python train.py --n_layer=15 --d_model=256 --n_head=4 --n_kv_head=4 --d_mlp=704 --norm="rmsnorm" --norm_place="pre" --tie_embeddings=false --optimizer="muon_variant" --lr=0.00164 --lr_head=0.00603 --schedule="wsd" --seq_len=1024 --train_tokens=257500000 --dataset="wikipedia_en"
MLP neurons of a small language model. Each row is named by its layer, matrix (gate and up: input weights) and neuron, and shows model dimensions 144-239. Each number is 500 + 50 x the weight over its row's rms, rounded and kept within 0 to 999. Numbers have three digits each. A neuron's up and down rows have the sign that makes its largest values positive.
Before each neuron's rows, "fires on" lists the tokens most often at its 100 highest values on Wikipedia text that the model never trained on.

fires on: "===", "==", " per"
L3.gate194:479477414437437480567593512420463497464526529418488492539571494531510534463448407550478538493473493335428502525452539482521506446541500486544534480498544448429486530532437528461496473533573334528429545527450453448512530530496492405514583457547460508538551533443484541536430577611505458435
L3.up194:477451464406457513457493479411523540493574454458554456549503569635465468495506383537534502632512431480449505476462534466423506516492561536623549589533497555585471486465572492404559398514475465516515452533434487514480444423478559492495467467447482515421499544506466563449473546535529521521

fires on: " A", "1", " in "
L11.gate633:472554483495512502494485589563633579496597508511526554429480476576506400518532502465518550484495435585513551492498517506498522503579542451545449414482419447443533521531554591385535512512417539428454446596452413454435493478443539536519454451456582571490473533439564520434453527521421502491
L11.up633:530584472503460450494493620607460476510494585511473392476481543510575497440520436417455500505473526572549481465493502580551464564452623503508572418469492469480470478531519446447453494482447475486438505547537476623577510473414550455485492507513464531492438572542547465498551539535580515532

fires on: "–", " Mc", "-", " mid-"
L3.gate505:362545445459614546474429573584473557488448514511525553489436495454418520531549507406576449500505604493455569432609470542529406571439520422382481495491567489451483556487492504585534580522448495482545528523547412551522552504482444498478458456543495460575470484568526516503540469465582586441
L3.up505:427550458395531505494478502414469500535573509454506493561554485438456511452535581502552520508577523491550415538537498467429393476519554539498508528493561594391481576560434619494449421444419503527579471537552484478439563455554462509540544464523508493477471473572431449550513555467575525444

fires on: "==", "===", "ay"
L4.gate360:477477509483495410581477511504481564467528457506513436476574456515572444486531507504455556513460496522552550411567485591493569488440500512498493446416626509492475507495539545439439543467391513538484511504416461381543529558589502430491521534475520584549461528491490526474442508516480432504
L4.up360:483472456499453439521552553505525522500546610512505436509457529395523442457419510546502450460520539416470467464505519534526462526458632489501399405473523559575405468520511458506437597513577480465456574512557476459481459477436493435519548497495510561530442426515486568477504548462498511450

fires on: " has", " have", " had", " having", " to have"
L3.gate235:580520525413468379520433513496463414570518477507477466506541492524468503525508497575466400429419524499545402439521431416450425382498565447480489500473539470534569488492549537525401555402502468576440513486538394472491492476415515517517428540501489405426483494476480478462471534419487540499
L3.up235:572565524468514431530510486572417412516609518512528443418529449583506485474487501599482387477447545520527479408523459426484428460519529463504456530504506377499594492435597478528474539490514465614546530461466373515527504549532471506495482482482514389454529523478402455397549489451532566503

fires on: "O", " O", ", M", ", O", " (M", ", A"
L2.gate290:492512456527613517514501486466472433483570458456460455474432426420455443512521495406499505506464501436484444506531470519547526388516518446374517492514481562526515547457485438409475618534475536535436548621462474522497436512532527510462455480532549514502441429439585491489520428575519526454
L2.up290:534481503585469555480543487565539474494499469486480479423516535488466457581519496506481390511474499507440493460482628429422541510462569413462573560507557504508506500416509410453411588497473514480492522550347469504498470490520533496423481471490490530447497487466438426493431496528476516444

fires on: ", ", " The", ".", "ery", " =", "ey"
L3.gate498:566487478454546566493393460444425528456534450485549417545464523475551501417486609465432487479551539460546480475569556478412531507414578502372525465535370500484540529436522502468532454536457551557451491564525485471517402584480500490500534543487540379534531496492523489498472517522519582527
L3.up498:508511439507513607392396532508453546547510468543415528553443516565475505392530497491566456498543585447570453444522430494471499515463525537409467455459418488455512575569566520441516490463419488501491564534533441462410533524441628432429567408504550537516507528468510449534468512487507539490

fires on: "\n\n", "ientific", " National Register"
L2.gate213:486539508603438444496458520581597513456373393555496424501450526481401582511487430556533504443549515512557519445589487415429571481536437458465473519525465493561505504570506524472475446536550517480445476525459489468585431471493503523501534457565483510476439572486496535396429454461560414493
L2.up213:528485522522515433470419510491506525486514575528467497463471539527410580495472501516520570463456502500538508488501487484511489516602431530434439417430527563506456604520510572461428442529541475505527392591378501427464489397482530544525525513552460496481450542566551499507458471482538528470

fires on: " A", "\"", " May ", "\".", " December ", " March "
L3.gate342:451552456475467496454560541507524570525481524475612506452511403598547521457444525430467558449534564539513558420425567588557607539551552477539398447516510526483443526572524531550579546515559504469430430526463441492511469504447616546528475594556539605420436578516575553400537444509500516433
L3.up342:490531459588603530516480553442474525624547513510430512525600528566537513556507390485501531480473503534504515403516458498457515509583540472490495459498529494521498542484546580561485474496544514502430480458460512484541406460453482456378460522519552479394464457400462477493449509537475499497

fires on: " had", " has", " he had", " have"
L3.gate222:552577508495410474479573544497543555618485452498506483477469490531494619443462553521505509446398508528576526439529546513591441374444476407528505469391537457509506488446529470553550576414515553507462526505527487519475488568536503496459423446480483452398464418519568426493474608499490527473
L3.up222:578553489458479500420500562480549523543521461454477392496442549500442610500470553552545439498390504480608535457392379463536470443438522472526532514415485484490426460400454438549530562434446508523435534458537477525521516515522481513497466510438517428433505554436586534518484485504480535425

fires on: "ed", " received", " earn", " won", "ept", "ped"
L4.gate124:477501537546525466540524475553517586428530553458540516517474469519648451553535505548555520408501510518576540582538472558435563471487518537527436439474472603457444472487498433400390600482460580447487569504467511484486465497450463530514478577440500468528538455529491513564525491488440363570
L4.up124:510486518499545430432499519576454471520557524516546470441496524545528497562523493518529412513517441528542529487477475564445497465456408428438455473427465458473507398584458600521464467489517539456499479499482513536480449517583539451581458531475507474493426460492491528492527519475428408536

fires on: " War", " known", " worked", " served", "ited", " appeared"
L3.gate649:499451484521462502532497469474530528467572591547492567496510512454572569546497561596551499469515554432488469585570573448512504495607515478396502399501547539551486526400380474504449521543518494487525497493520495488568466470502347501503532468576470506468453489492474507485433568319432512535
L3.up649:464529483589562567582428575541581495490503509491536497573554603492529501512467505544538444583515576566409575587515477497494527546601471523490439445524512547463454493470439479538446477601469533556415477432449547504418526610536450551477481484576424489540504442476476598487505573564543384534

fires on: "1", "8"
L3.gate314:466613478628478560559594494605506433564585552507444505473482514592482478480485503433410607507489520525569481503494557624553453558559471433527505498375548529516455642449528499416447497489432494458443523561444524472547457556549555468490466495497514550584451597440524480463469533501561429486
L3.up314:503536531573455545495501507511513466477509539490520484500518521509498439492619585489434480438392507524554605523472473515491436489534585475439424511375567501574442544530530476366450514490442649385434511517549567504513313568593490500438459476490496583475545433522532414448570529493487427494

fires on: " country", " France", " Germany", " England", " Belgium", " Australia"
L2.gate455:493501528575465482436589496513482454539518500546475498527500531561453586532527526456537484520484491533453427501461487588474482385511515450559517389512454519543454494419511636492489472380485480508553616478469533550484527520473519593617410551484429490313532435510429505506498482554521529514
L2.up455:492516527608486506489563524456485468537440478562414494583483530585411611463634551530541512497563453472513531499490449542510427448523420441479473360495471548495399526500434577520474468501407493468582556462562529504485539454523498585518460556452499523386524491565467495507541457494514506578

fires on: " we", " ESP", " requ", " | ESP", " targ", " CO"
L2.gate620:474485520543444505485557540553449467527439509545533488473503580526441493522490436572597461522465503465566485479516420487459520482470484446489489458474443460442573445594518505437514478473464489505424480417411448550511592563522447517525396542442463459396539509421556519418501547488560444455
L2.up620:505464552474573454531581437546428562551506535557532509437473593425463471560538471513565457536501568537535415475479419459532490508441506504480520457516426516477589438476538426405430568563469510487482484516496489534563569565506425527515368538518513495462447540497598554430507499485563427510

fires on: "\n\n"
L2.gate503:437504502541503485541451424483455557426449486466548460552520547532460525580397444678449521519500537449534461508555433502518583458566425546530501562564517496449453539484456466563482485462571549538450550560532450372513584549487533534426517489521504547540448614461477474539527467534480432447
L2.up503:451521535512504460591444469424446514428490565476447495609536595545456506549392510638460458549497535473619491526575411472483508489544426554543480547528530491519443505519454543498503448412521498545506547578519569425519615486417528507385501466599509507494495585506501460496488440485447403476

fires on: "1", "2"
L4.gate141:521560503522508507498498547596545613505558544472498514472485523530501537545568547466537546505597531531521519496535557467477616504496586405487525520531496557486453473575462510400468515548492551431457551493506462509444459458498514551559512537431541535466459542536560501565488524486523632488
L4.up141:492486522460570585520528512497577554551546530484545423447475569563449496601497518453481504531453474532455540481548556542499582489531527424587520510546438528374505445527465466464415556567442455518424557456501584475548426542538477520481444514519430545456508530500447405499491553429542644587

fires on: " dec", " May", " ag", " August", " July", " Dec"
L3.gate376:508599420539505491459516530395596441522512449447481480576546457448406521501509430548450521599510516509547509483438506425470554453494432496520391515501489574504489472488519422618426430548451449470509468490459575457546489528519472520514601532455391412406490516399472511550461488505390409461
L3.up376:480525430457499432565420496486508504550502517539509469420422536494462500523496471458494575458453539522480513545404457510539555552523560594537467549447472489512463422428549515475513560564623476541454417537513526490494492532428536569510494451603514599554426497428469501471485369523360493579

fires on: "s", "ed", "es", "as", "o", "ans"
L5.gate252:456502478500529542529417478502504618559429521477526476561477478550487476464545486444551472607457491611451495528481489494402503494556460507624643526578475433532508356424441471535458434476539537521504482483407539477544496569506586452467495491428486413526408449430529410477568446583484544517
L5.up252:499541483490559522441528520447535520449418500500533478483419439500492456481516484555529512553509621526394461423430521467513537463589564545562561458444601395517408484574468503546576486507579455471465512490471437589529537577474428468523609545557512464531423492493452432513492449557473533468

fires on: " France", " French", " England", " Netherlands", " Conservative", "ian"
L3.gate134:517450508523526462510548463536528620471500501564536563477539518496536492529479614525513457499584551489468502473528484526492411469464492507546436466506494559442538479500552527602514561478455474519553465398532400614449567537508539636609387510607454447580550562555487573512507481596556516529
L3.up134:458408447462507522474530600515472507530469331567437527522480437485386454516500576470553489462537451454577471522529526446518549370470474437530533437453520497481462481630535430587495537461516478478448498554518494483512575430525508512496545578535568520481482511522424463494478443453569468456

fires on: "\n\n", " em", " wrote", " reb", "=="
L5.gate630:523492423562495443609501560433565458483528468491407485469545531547503582399494519626497554494491494494469538505511559532485578490524581416520522440495533431493492471467500493486487580512449417473387493530403579443459460371443444503487539525443524492348520495497482422420434511564457411534
L5.up630:517490462469528373587560524541492435555522474552418419401505550559393450481508547562520510420476431496492531562494574492510503462511478556475482448493566502591552499492437510539419554516525458527479552529498460539579470498491382481474589517516583561501483460602480518469494528561456543378

fires on: "um", "em", "ot", "ley", "b", "al"
L4.gate543:489433453492482499475534492537494464532542486479520553473465487461521448484478548432383542418503510476490447541470503432476494549454514526513427466523502497496489459488520543445439440494524474503421479479429510408428491551489530486493505452510486509540473537535532417530500475426536526587
L4.up543:500531459547521492509518482428474442443462409569519546488445458428392478529417528532415566464453417490504438474482562574441408551519542505517478484536431473518510572501498499425544503492566499501504554573494472529490545454516531545374595428433515476463454552377495481611454475535503519464

fires on: "a", "e", "overs", "ow", "o", "usic"
L6.gate228:359518534533447486513570511435523520451523515531462512471561570401555497457443449447417605422516475470616512517574489479527461556487525494523485462504465545458500454451516507603512540598435396435472561460563453441528372602416492530400489581496512476515487506492513561535423507530626499456
L6.up228:431539522525457528443511391540480523448478542571434546452500487541440464461519539505480555478460476465445453517477523469502509442437518454469610546545504528515603525474495498558532486510401554403423565382601481586510504586518553455412445472547570446506497561464547551558517478503541502538

fires on: "==", "===", " ==="
L3.gate591:479441484435487465531438536622501519476548491551535473547540478528580593493501512524530541535509442459382577466553458514568379539471487532557421485542574547548513602512478575452479425558566520479540528537426487457624472456474527513463515380500431551494521438501399525475579528507591477490
L3.up591:479463492451577579493447506509421494538567496508508479521499577500492495478488493471621436551475459483495455510528374504419491504463521482545512516495522459597496485492490583517520422524559350558481509552407471490562500509522586472492451525593503557521498482526502495538489537496573568508

fires on: " =", " two", "s", ") =", " sup", " This"
L10.gate323:488543515578521509525433470419528515496484572454520492481455519510524506545540494509521474573525469464540416423543518502430517472482598448480493465461446513503527433551512660465545491414480503428496475534498510406514527538576488461401449473413542523472476470586645528479461589488553504508
L10.up323:529635451570509505554468523543479454419529502473487557459531566427496475595505581481477474441549536397564645477514524512403593449462438466481481573445463566428444446539545533445539458420461538466520471505488414484546498490530555578410488457445506499424496488569534525374453479483509523440

fires on: "y", "K", "k", "s", "ki", "ett"
L4.gate486:498497452435399561538570557544514501500441482477419545369496507452541432480575459425483481514487591513553562540577571532475524489435574438455550578537427505565505487503504388526504553489473512512455455434481426513485523462482556508551413516435499549497493454507495493388489491535487640539
L4.up486:483593539457548506481517490468432478504433537516542576504598456473451575514452474484502440449531503440520526564518459556438502502550535475563409547460456418506425527635440428449458453462525539543485445524486554508530517478438540468539472548518490436496403456488472578495520398550554448520

fires on: "ed", "es", "les", "end", "ache", "il"
L6.gate1:541465454399582436474520534464502442529422412464523445599472569427478497505501488506532470541521514638485434515416524420451553503491444469570556484602443517552460522359550547537588491432513529492608521582566444475499477529488474510445495446484460465512538496526546398495564519534577364547
L6.up1:450573531431496525391544513522559516441491462451521550622443380476420458468382454485462553455459499568544439454482548549398554457522440571442565507476461476550491623498434451486472500510456532489561507583442460527509522506430443531426501543500471529532571539473535450479541395439530466494